python train.py --head_dim=64 --vocab_size=16384 --norm="rmsnorm" --norm_eps=1e-05 --attn_scale=0.125 --tie_word_embeddings=false --init_std_qkv=0.0219 --init_std_up=0.0219 --init_out_by_depth=true --learning_rate=0.00107 --beta1=0.9 --lr_head=0.00711 --max_grad_norm=0.5 --max_seq_len=1024 --train_tokens=567300000
MLP neurons of a small language model. Each row is named by its layer, matrix (down: output weights) and neuron, and shows model dimensions 128-383. Each number is 500 + 25 x the weight over its row's rms, rounded and kept within 0 to 999. Numbers have three digits each. A neuron's up and down rows have the sign that makes its largest values positive.
After each neuron's rows, "fires before" lists the tokens most often just after its 100 highest values on Wikipedia text that the model never trained on. A number after a token or word is its count.

L10.down1030:503478497526484495521509479468477487529508533515504495517473475515529506532486507484526480485512484477504489543467512521540501466523526470515556427511510513470502517499506452506484529533525483471537524510467488536476509507495536497500541514536484483522496566513491483503480514509499474518500495525520505573541453483530487516526476494481508487549481516508479497522527490486484523466515505478515541530494449528475517544528486497493500515476499532429481478473491508519509494499499485504484435511452489476494503517518447482509497477490501496521512514511486523535493496502485453514485538551462516521515497513446508491477491499516514494485531509512526525501458513492523518450490487499488471524496515450540514525467527449492505562530511520484514480481492511530516522527479512
fires before: " |" 39, "." 9, " 15" 4, " 5" 4, "i" 4

L9.down817:499504537534499535462530507457477505493484497496506494486537482517543529523531530483490520468565474527503494505479486525520534488492506456516496489510503518513533488528530510506484494466482498450476488478527532473538482479490497530536495501475497527486492518535527495531533518513487512472476496468475537484497518491482446494462466486500465516549505501486521493472554488456521510464507515538509496556505474527511527532485541492531475451481461488472476507546471467504499513503446504477517487532472475487544491503468501468485504500533478522487469513537469538509485508526507513481459468495513511515471466486492489492520477483482507524494505534531507508504529515505510534464509489501521492493496498534517501507537500488483478513499533503453558477518466484512495532478518510
fires before: "\n" 53, ")" 6, " age" 5, " (" 4

L10.down519:510468442500480491507520458524533500534514468478473513486455500458475493498514512486520496506487503513536557504503525506471518497504478526513520508535487502474508517529533502489506489524442492472492487501488537515522499489478559482502478498522508476482499515529517484491493489421493539481512483504537486482555522480529480516498466522487536570483537518520468543500523484504523524547438494503512516486501487452464499475486513582498547513472520526505479476503550536487534496543487552495518501527488477487524519505450498487491494480491498528480505496531496468480486444504525527502472475457483524470487457500524514469493509540479473512509478488513514498462511518488489513520521511558485498516462504453486487495515540474477450465522503488520464480475519504521526505513487513
fires before: "," 46, " a" 10, " he" 9, " the" 4

L6.down194:511500488453494523522524530558541514486523477528513540523464505520507508482487514482506474533521492491487497516484468525456477517461497516494467534494497459528521510494556503513547495519508491473499473504500529479517501514496525494521505500457470517469481500484511493520488556528500545525516494487508469428456485526489486479500502482511531484531533499488539497465486541504558510499510511486511473508479571491506506495504505514508522533452497466534517515530485434534494509507508470521550503535483511472481453484450455509495487534499497464533537472439521471514503482479530510509507527464506520431514554505529492500515479525496486504512516510514495523478502523527513490527492486480463506466494472510460514481456523499479473505504465547477527488485491455514513476544490502
fires before: " 0" 23, " (" 11, " 1" 8, " 2" 7, " 11" 5, " " 5

L13.down419:524479516475496508472502495521454483479513525499530479499507461496488478491501513504524532476541477524516507488477510518512518485480525437529475495476533472497490493542478547493458503513510506488556546518509510529498540499534506519551520491499490529496450467530486471479507571505488499535470501485488486494475526509553526482459497463514493487455490495496526512507562493486507531463491506486501534453456490484466490482509511483520480474501451464482458536462451539500485504517515535468496507519492491503511547496485493486507500504550514467506446504513490485479448537521502488525513461492461522520514483514533489480462514535482501484508512487460519503474482472496500534489497466513485502471495463521486522491467510503497507470494500520465506519536512460510469520509528478
fires before: " (" 62, ")" 22

L13.down1223:455463490465511550507503471472452499531492525480494493490475507482500494495486544494497474492523524530515534524514485513533528478515482466483508474521459490514480480514532521475509474489499519488474567507488455520544520495480512457499498482424522502472477474494473529463484528469516502531481490533487490554483514518489491496504494448511496502527488529539508504525501515484497511525500501482489529498464528530492478452451465518519505522521482482469508472511461493503502499513518507527502532503500514507517514471514491468528471491462507498469495499522498475529486535482478500498488484520526519502462506522481477479476463508513487492460569485520506498502528473536535516470545510502513514533476471523446509548498504489484493538458526522443500481523529476536462525501510453
fires before: "0" 34, "1" 18, " 0" 13, "2" 12, " 1" 6, "4" 4

L6.down1062:495479472507450506496518489498477513510518525499504519503435498518479508479466486538493533512512470475471491518492506500501528522476471404509449466461524482499511530501565553485518475506501491496440515518523502478509460493454490498503490490471484509491449481512517492503451493521504511508454494486495458528501512522431469496538483515533477466502464493475523510476529510514482494505483494502502467497482485493484502509474490492489541482499527498494482471525495515517488526508489506511484507528488479508500499534529471534516477523506521514528503527528513447501508457544500507492480505466506506475448504460537519515534484480478507498505487533498475472515509485467485526547511510502488532487499475509505520543501481449486471497470528498470449524523531481543522498446464523
fires before: " (" 48, "," 6, "1" 6, " 1927" 4

L10.down1057:471531509477520481502523528456509513547454495523521472521474445467509497495523518470512524467470507504515475530498523485498530533466535491474500462472491482524469497497556493461513476450505531498494504479521562478508495496481522528475495499489528446513460509508475485484526523544534485522512509553456509480552511536497486496501523487485551432505536498525539503499472502497528486470530495477472497522462453497524482453508458499488493506436490528509462467474498512519522526522508515528498540516504486474507473507513450469508530481506498518487461496444522506489514489511521519511527477493479533475505537469514495511537503511482504475521505456511455475533532500458460464489498562479524516467536523524506492494516485494533514527496493501466522523499522486477530501461509539
fires before: " |" 54, "." 19, "th" 5, "0" 4, "–" 4

L9.down1199:484497542501487533515475512488525491519550447491560422501492483493513502492528488482513515524477482483490496539513476511501512519512484483450478523520511475487478524519480519491514506541482470523476494483462512529488494463519482543483496501514450518466433502496495496487494482475469508574511524464487428527488487476507519530483483518522519478503518462502479434519537494483471515483522510516510494493542486541531520503512507506538542530542525500520501473481487507524462504474493497541510520509486525526483476476527486487498522494511520512524524491517475510488563508536530507450487519518484499558459504509547507480483495513481527544509503485549500509514511520462496515528486509535518527547526455493495501548517536526485537522504514474534464504505490535515481513481489528
fires before: "==" 44, " ==" 14, " life" 8, " career" 6, " and" 5

L4.down1328:505487509537503485475501443501515474471530505541487415534509527515509439506487540466481532473485499496487538508516472511499497489487499552498477485519507445478501519503480514528507485487507506522453523467497508472497485526451453532475518439459523487469504480512545526482470453485537472475480478528525491477511552546514489516505487499483500479544505488518470513514523510504490492539503504511540491498448492530489504482480498516449491484485497481495466546522521508505496511530460502523479477476472492454501429535490505458514487521459454519496486489498522499548539513486501476519478468476494505504509530501472492507520450466533493491479480465545512481499466566517511487482475492524519494534494485447534474501484493490492492495545541514519507499518582499501485491493476514
fires before: "%" 26, " |" 26

L4.down9:537497535506489469502482492451528505527479506516477502501485490545478523505491465493528523508527523500525494517528524506479519492491430500476515536497524526497507504461488513518556533462517485485490514484499493505508518539535525493507494501489499506513500477498488558485479503544523482494495477550499488525486455505534477524490481456482497470504498478466506521493539527502478519528502493528512528511490484503461475466544492552505470538457485451495555501489474508516540527520480483452479530528488513434492516534492488489520466501466560495546488486455467511491465499470505521484487518543520519516492501543508476449576524490506532520481550473495477491500498563493521492541482483497489494500501510483482494465488491492510466455463498473550509497467490511474501515503509510
fires before: " |" 44, "–" 23, " /" 9

L10.down1307:521465474459473540530463509525488500505512479508507467482518491489500529468540497504542518476487502475442536557466489557517505516468475518464535521462480462505489484514514518526474510478506479494539507498464557514483497505517495493503456518538497519506467544484511474479511531486439466502494494473504563549457506515464511472496490514518526550500523497499505542487550471522448518469512492506459510521489471464507491519470475534472496489481502459503433532466517475479501499515537528522509539497464479480483505523497510489517489526536457517462498511501468511526476501469457504508449489483510514530482513536516531530485503489496499539503482522484495467455481534447524498531521462505509527574504523522502521525519519505476503507561484497520531485484485491520521493496486461
fires before: "==" 23, " ==" 9, " ===" 8, "===" 6, " in" 6

L9.down294:495524500512454478509449503524486479504493472491511483557490527517504490513488506465531483508486516529487514533488470503458486508518513499472511508532445543532494482499494518492523490446496494537464467511478505511486468492512499423487495491488497530512490496481503513499478463545502529504531495498519476507493525454474541491485481515508483471507536519495535502506474501498462483532520466504533492507456525479535447513481497540552524467489475511515511469529524454501507450516500499500527492529526497479472487505500560495532518497566517454522460509492496486524530472532513503514504456493483451522484496485546540535534518493503483507529501492499542497508516481488485503486509531450513506481539494516502469482516465514479474503468538519505504489534475499466549492495485485
fires before: " |" 58, " the" 11, "." 4

L13.down1193:475485527507523513538520513487498518523520554530544513514518493512483491501486492458518529505510513514553458521499536496493504514506476484486489513496516494458489503496486482459502528494486520467519507489524505470509503504522515455507525530471456527522525510511466532430504527515516498497485527485513510501478464522457456507505496509546527484527519490502516508515474532516468510510500520437490455485527533466504528484451510512464529474497550511522474452501500461496490501516470470509494492535503486522495479493514510535497496495553487507502555490512525536448520510488448492510457462545521486468477505503529468492477465505515499449490494516484493513476511528527532527468489517439489461500472473469482467498475510531527501477477512528526496479474516508493555496489500503
fires before: " |" 50, ":" 6

L10.down265:464493515479483520497508519468515500509430511516514525525454540474493524520520475496491501498471510504557485466501466518469514538530486550499513488473484483470526482511474489559529516434456523501501490490514501491527518539489452477512512408520455508497465521525499489503489519514537455502522503491522501514509483526517506491487509490539513518524470521525524542476488507494526519513494498467467497499534524480486477490482514562468472519466476544489466520531466568516460516530517456473471476487472514486506482487494476495500509446418487527527515523474487522543508479462546498526496511479490524484491516541519524506477523507495447512514524522520461512482490508511500495519488488508505513462531537510519486477511503516498515508496492471514510538481531497492530479504488503
fires before: " |" 44, "4" 5, " Ridge" 4

L10.down892:521536489524489482501553491531491496496473487439478527508506465515498497481500525513531501468437517438518498523496505520460467482520484522510528498510492487563489492515519547527515524512512495508516489506538436518538511498496500492474473483492519515444472480465514475520504501505454514530517462526525530532532482478538535511539499494531543472477476490494462468523504545480486554498449466499536482512531541494479487493519536494506503477547476539481513478479500496538491475445548517456461466518485477522498504484513492476519540494473506492488500500500485478497467493488543499515545523503500525469514512515522504506501464464514474477475510492544492494510493469480483533527473524477526475568506490477493465481501495457451522544493514500510541536475508483521508488507535511
fires before: "\n" 41, " the" 16, "." 10

L9.down772:472520509458544494493488512493459498513471493476506480471505515512469483476535482486514494443530498508496484512509502470450504522483501458514554461501490487489512445458452440550545468499518488499453519507487498540451464510472498502524537540469485493443498480497492529492526518487518511495481461509478485505463470535505544444513497458485490518515478475507523530499515457503523463513437488486470468536558502487502470538516493489461470486538510485563482457491507525508520524524502518500523465508512494551494514522469545498518503505515489513538492514483490526507507501532517493494492494464441489521464489467556483533530458488535517491521484522528464490498508517531496507496550482521512558489520510523478512554518515528537495479515520538515456495482549487512467529482475507
fires before: " |" 54

L13.down223:526490435483510508487522520469473518502497495485497509479475515476464515506479537491506478519487522521516529484485496521485493515502533723537512468509517516519438442515536495518488488502532534483492507497544508448491515490497467506516502510533503448497491548529487513497532507514520511475507502534502505480509507458489473484508495513494509491526520490505501491476458464503523490491501500513497489483454537465490530484528499489472457486519476486511508475488507506505504485487481504487478524477532494518535456492524488521466479482514478484529504474461506502493483514534512500469491480500445504434531511496507491465501530507500482453517510557476501485507515472465475496506508496490494506501488481470479508488511501499528490463497469495485507527532479520521498499507488502
fires before: "\n" 92

L6.down711:527479478479476486533518508507504513499466497491501536522472467469478499463515509505531507482514521502509499492526530452439453492481503428487575529511515484511513517470486478490489547508547488485488502497568509427518516498466505511485487474494527482541507491523523495552483493491522507513434478456482460491516499490472517505485493535532494511466518501528511476518475510505530502445515518511506486505510537490522486510499500527535532526504479547490498499460470472488500475475502525492532471523557500497486491500526527478461440509523487529520469506509496475520456501537505514482484510521489518484525507489512498511482543506472511429501542541491513492466519492538507503506505516459516527549465508472464465516486506475515445472457464473491518509520538494485494540492541493
fires before: " |" 63, " 0" 5

L10.down416:465495506522457504519522535542485545504509516432521513470504469492523501494503540544513538509517515499464498498462524476469509469480490460461517478552535500504536502495554502469487505504478546488471475556493470524524492497470562495476485517504507485516507491502544514479487533480481494499511503504484519496511527490493477524492462512497511494475475483488504483498505546530503499537501490486504505488491464480512457505489507485545497475514478476484554438514479511483493494488506510532484496483513505476503527486463449523519483494482497493521535529506513496505532486536493492514494471481495483546490519529474478507507501489432454484510492516450477499554497499477536478513537476484499510506441508518464522530423504546505496494540499477463524512470518490486519496470499480
fires before: " |" 40, ")" 13, "-" 5

L6.down763:519539457481510521520474461513517506515515509544533481520535521462509475517501473474479520514479466526498542507505539510493517513496507501546516495485446509523504491490516490471516478511488490516516472496551539530512545495508519535468527503497447516496466465477509481484517519470478468514480560468483503457548506481514470496510501499473465481533491504486479487500497495560503498509515510486481505530540524494490487525491519503493501492494498516473500498504534456510499508484478535514464532505497551502507489469516508515476523479539510473523503474497500456492506515460495487497473494473530484487467477483508488483516519517501464521501555526486514435495511494521456457460483489564511482500462511476483467500504488516547493501513498528460463479496504478518505529463492488
fires before: " |" 23, " -" 14, " season" 11, "," 8, ";" 5

L4.down687:516507512520513512514523500509526511531503473512498518495530510502496506494492524444494504496532504487496506518488532534523516524556468483448516510489505486527475518465488503509516450491496481505516492502499484496488507470526476528538515479526509483494508541503483519516485519541504511445507523512513509507510526503561499483471492510458501510540487474521534471496479524517466500533497481519452486486442450513508491513473543499515487472483542510471509507503514500512482533460462464534473526511479507517522486512517513517524486491512469453462494523482499500555572513504501493508476494549486506545490495516505492504507474495447520553462489518510535497549462487475495498486490471489534487502486493518564497479483465494495555501430537502520463467481500497490485480524486487
fires before: " |" 31, "." 13, "," 8, ";" 8

L10.down539:459528492490487464487493501502503467495468522478490492456465488502492508453499517520512438501480492491493490505460469521500506503515506447498443467530477525534478505490507510470494494538566443470493471488502519488485473495489484502541525506489514485515515477510499507494490482485545530522525504520505498483507573482482466487453504499497515504500451481443493460499460454485498536484504533550529482506519469476514521478530522456507462491459445494521512462517509544536456508517482487511546473489527474536540466514483523459487485510544471483491526527506558518515470469471510486488478499547494498506534458529487500565486500487503531451522530459491495481507475459505485527516517468469475482544539507462527477496488512534503517452496510507528510546534537501526562467518499512
fires before: " |" 46, "." 12, ";" 9, "," 5, "%" 4

L10.down176:493466488516484500499487472443462535464528528501540452543519457462505447512449450533490540517495470474524553515493459500510474512523474478533482545460459479488488522492502511540470542490553524472534508501520526511480532502463495520553477461468530503477445477497463510524560462473538478489515520477493491515499527517470469452490467544480484467478439520499510493511454513473527478489463497484521508517484503473498515545553489490495496528499457501470488492519475484505433506510484490476520496536486526483458495503549525488506500487506483511462477488500523433489462520487475468509481477477528497500470475484487518542465510547459494485494499523519500478520528520474486495492497502466527483507484524508518518491522529475525483517533551498459456496484497507510487501521506535
fires before: "\n" 97

L6.down89:518479493497501521491485531496471508511499428543511562449462502500521501545491534506470502497522519502509467496520505480444462515505473458493541515535489471489495470520477506520481500493455470522468547539509517524482510501499504510543510500546541501527536524475562506537510481503489475488501525486503495451532497479512509527494525496505523508516523510536481492475477498490472464467504483507539529513489516489500476492479476517492528488527496546483504494503538487499475519494499457464495516486494461503481494500452497552513495510505509561474500498482479503545513533506529536493526531501483520524500486458501497464491524460502532511510521477499539462500536538478529518448523501555505484537523532489519515484479536479494470492529560504489534488508491537492462518519534492
fires before: "%" 28, " |" 22, " for" 6, " in" 5

L4.down948:496493485497451531535510524523504499527508505464504466505523498527501464487525488497539479486482485458502516500473491551475471527502477578509516483501461490527478533523533460483514476481518438471507487482487540497514536490502531536534480547503505487503468540463511509474506418556498498475488520514528482551519526548462514493519527512478495521492470517525500515518491494517484517476481476535459466522530500429495510501502486485465484474468458473463512502475501511489470511504523490513519498503524512497474488487562493485544493494485489467541453493558501486504521485491465543493525485486478477493496502502504519487452535483500518503481529520581497534506509523493517515499500462468506503484517526489525531536518482506492469497461499525501497535554512495487516490465472486
fires before: " |" 69

L10.down929:501478524504497535464542535488505467470518483492509526528519496531467470518480510473485487485500527515531489489518526490535475454511494483485501522493523552458504523479534512500470523527479535483512512440468518506519497517480519514519506505521458480455496502518514524493547492472548515527506487509461493435515498521483495518526521497523482503523464479494477538508537508500545510498451526525466507511519517441490513511494498540498509490491459507491486476506463469507471571458511512523510515520551535498505478444463482480487524476483475501517528509481482474555519459519463486504485464508520538489471511492509520483534535481511493463517518518500526458462487524527498441525519506436461501462473444513578501484504478495469495471512518482492488513478453521515525529525564456
fires before: " |" 31, "." 15, " were" 4

L6.down807:522490513524478547527460523511478502479519477488524498469539487482529511503482491504523474520488489469549534481507512526538505515510529471479508489519537516481490494454512462546514510537503519493491513484469514483540525515500443471522459511484455495476501490506508499530535519458490528512518485498516504450460478520527535474511453528495473519468510532501535520504518501467503537507521474525481490483513468473526489527511458514461479524511465492441502461471498488518462461503498469492515514483532499466498484473467530533517500463468477465530502477518492549494482485489468432477491507499494499535501460553532540510479533510540500550496491509477511526501499466510512466502514496503488473518505515505522520521526529478471511486475556486488496515462460488504528482470524495
fires before: " were" 26, " are" 15, " was" 14, " is" 12

L10.down217:504517540496529481497542498518448552508496489468484492537553521509492504486512495505507481497487442492516542448500527449488509524506462505471521501542524506513498513512471551482495515531525529513486498466536473481472542536504488528492494569531478504495501516460518502481463465506457484509512542551511513491492504490502513535496508518508465467516508500528497448466499478483503526547480530525530539478536471520511496480424515503480495485548478475440489495451459531498544467510510473477491502452493505475476458503508485510487497490501479499487455544503555500490520467526520454480526488533507486507490515473558498537495497491497474555497489478481498536526532505513519490496497457473449505475497527509520516517493552541487529529510503492550456495469464489454518503470495494
fires before: " a" 39, " an" 18, " the" 4, " American" 4

L10.down361:499476479473513499512494486493444468487493503513514504513478482478470528480515525516515505516478457548434513501511439523524521535496542387495481495493473524480483492514512534461490497501463447498491510558503462522494475487494530505535497452457493485525490463513490507487459500487512503486557526505490500489495514523510527484505473502496498506494480497492532519476522454506494457520497495495516454514517490486513547514527513518506508526494455488490526488494462507520506525462501460477467498524473497545510500474533493482498522528468474492537501491477511473473514471487487517481491485522514509497476471492504520548515483515507534549492504502515503514475490516483510506515505470502483481494480468532474527474510459474476517530514509490490499514510488503464509468513513485
fires before: "\n" 27, " The" 9, " In" 5, " A" 5, " It" 4

L10.down17:474512509467490487504526492506525519509480527494483487512521481436482482491504550471470472509473512493489507515479427535485494536491486465503447464520474489473505507497488515470477526487504494550470510526503438476499492505525485453507500514514487471489480457490489485473501533485498498526492517528492466521521529480520501495515500443499486507530475490520521490525525455493502492496471517538525497459502511459487481503482484498492484510540466485469500477506487494520488471474459470519513529514503493482492523504536520532494519493524528537493526521494542498435506530535529570506452507465528494503442518467475515528491482525487472513440459501502508494492530492478482507468476531505462502521565536513542516499504466507439471495523478472498498498496528547505516511518497533
fires before: "–" 13, "'" 12, " his" 7, " a" 7, " -" 6, "'," 6

L6.down55:518519462511494487494505481508494541447445489441440475427500514503510500499506453477499485488450522537496472537488526475496452484519467476478488487511485500510507516496488457538460488495477514516520519494488539517540486524518560500504463517484505514484533499526453524472498516475470519488503496539535533512455511511509481485476511470494500508500502513514483463499494517514498473544452501541516543504508499527491498510519511484513457491503500491509502486527484500535519472507498462533464494527497496460498504451499497507491535523542539534488495485516462525481506504459505491505469513514465492482512482506531517516486547477468505504510535531531480537519508492547464511501492479513486472498481519509480505526493563520503514514526500533488522509447535503502568475524538482
fires before: "\n" 36, " the" 14

L4.down114:540445520552497475495525501462486483512507512444530497492549509460468472492490529497538489488496478485467516493509483480485498463500462383522493484521520512495494531518512507489514529521514541501507520499461530446520465518497483503475473540533517501493495471461482503515498471526498496516560464523528506491500498518451512498511482554550484510489488511518509529479519484525570478504486503514504509470510527481501464509525539494532499472541486516542480472506528434498497480454510532511478522549506501522481529491508503484496525517498492427500474475523505491518518506497453487501516525508532525485516514482516532515477457486486508465502472514508489499487499517549547477480533505473517517478538515520499509515534492476509470513490488526517530555487497513456493480496510560
fires before: " |" 53, "," 6

L10.down444:526481463509486506485472488478489507480502544503466546540492497522501478536470530537537482527508483533541533528545517481501512500507495436477483529487486524517522523508479469519506504519518540489496480474516484485483499506547475563515485535492488516513510552487513511483515514473468515499518531522483555481479507486494471518453508496499486445482506541496530474509491533463503475536504457502493506520491488542541513529537499487530506503508490504483512506559489486574468474517488505501489484478488502519472481500513505514520539472509508428492497481473516466498455514435492502484545482510505507481504506478489515518484507536440490488536503491540506515515525521444479511517516503482509484487525514472502499475543547467537501511476530530463504543470546502538470508524521526
fires before: "\n" 61, "|" 21, " |" 13, " " 4

L13.down1008:477549507454493529489495518444512540476526487555506566495482532528477505524503530439491505474491500509529508516509490495534495488509508529467506503473528513482484478510479488429516486536479526469487524495500452494512502547482547476506481497515478483526539539504504498511456470471528495506510497476548466495524519453483510512509484524508475484491534498508550501536506453484526515509475512466486504482493518504475472469448479474488465532438512457496542488504481478482497479490532504499491479536478467445487501540492524487491515455575543507526480478516483503501468527496511431506517487542467505485499453486489488511450489547504537508515514556470505493506502525514493527473503540518491497507454517470474475497493463475492484508481466515490494444560476514494473478514476464
fires before: " as" 49, " to" 10

L13.down798:561564489538499536510488457501515467503457521494496515498491510512494510519509518535469448507531494503494491505505507483506473510483544518519515455522477527510497489535534498494493448526506473484479542498469529518500500510499519510501523460488481495517493541469486544475460511490500459460468508494504482532487523487521523489508507465554536535559467506506499517492503537525486520485513509484465491472504481509469507501525518464513458513467535421503521530537479498507484450507503507478496497525503536507501495485488486502464528484493500496482474511527480517481516500474517552516530482491557539517523538504521508522516529492488488479471467436474483459521509495518495467477465516510501477492508480446472496489483494499480523447527474472520503509559511508504496526497509490
fires before: "0" 10, "1" 10, "2" 9, "3" 9, "5" 7, "4" 7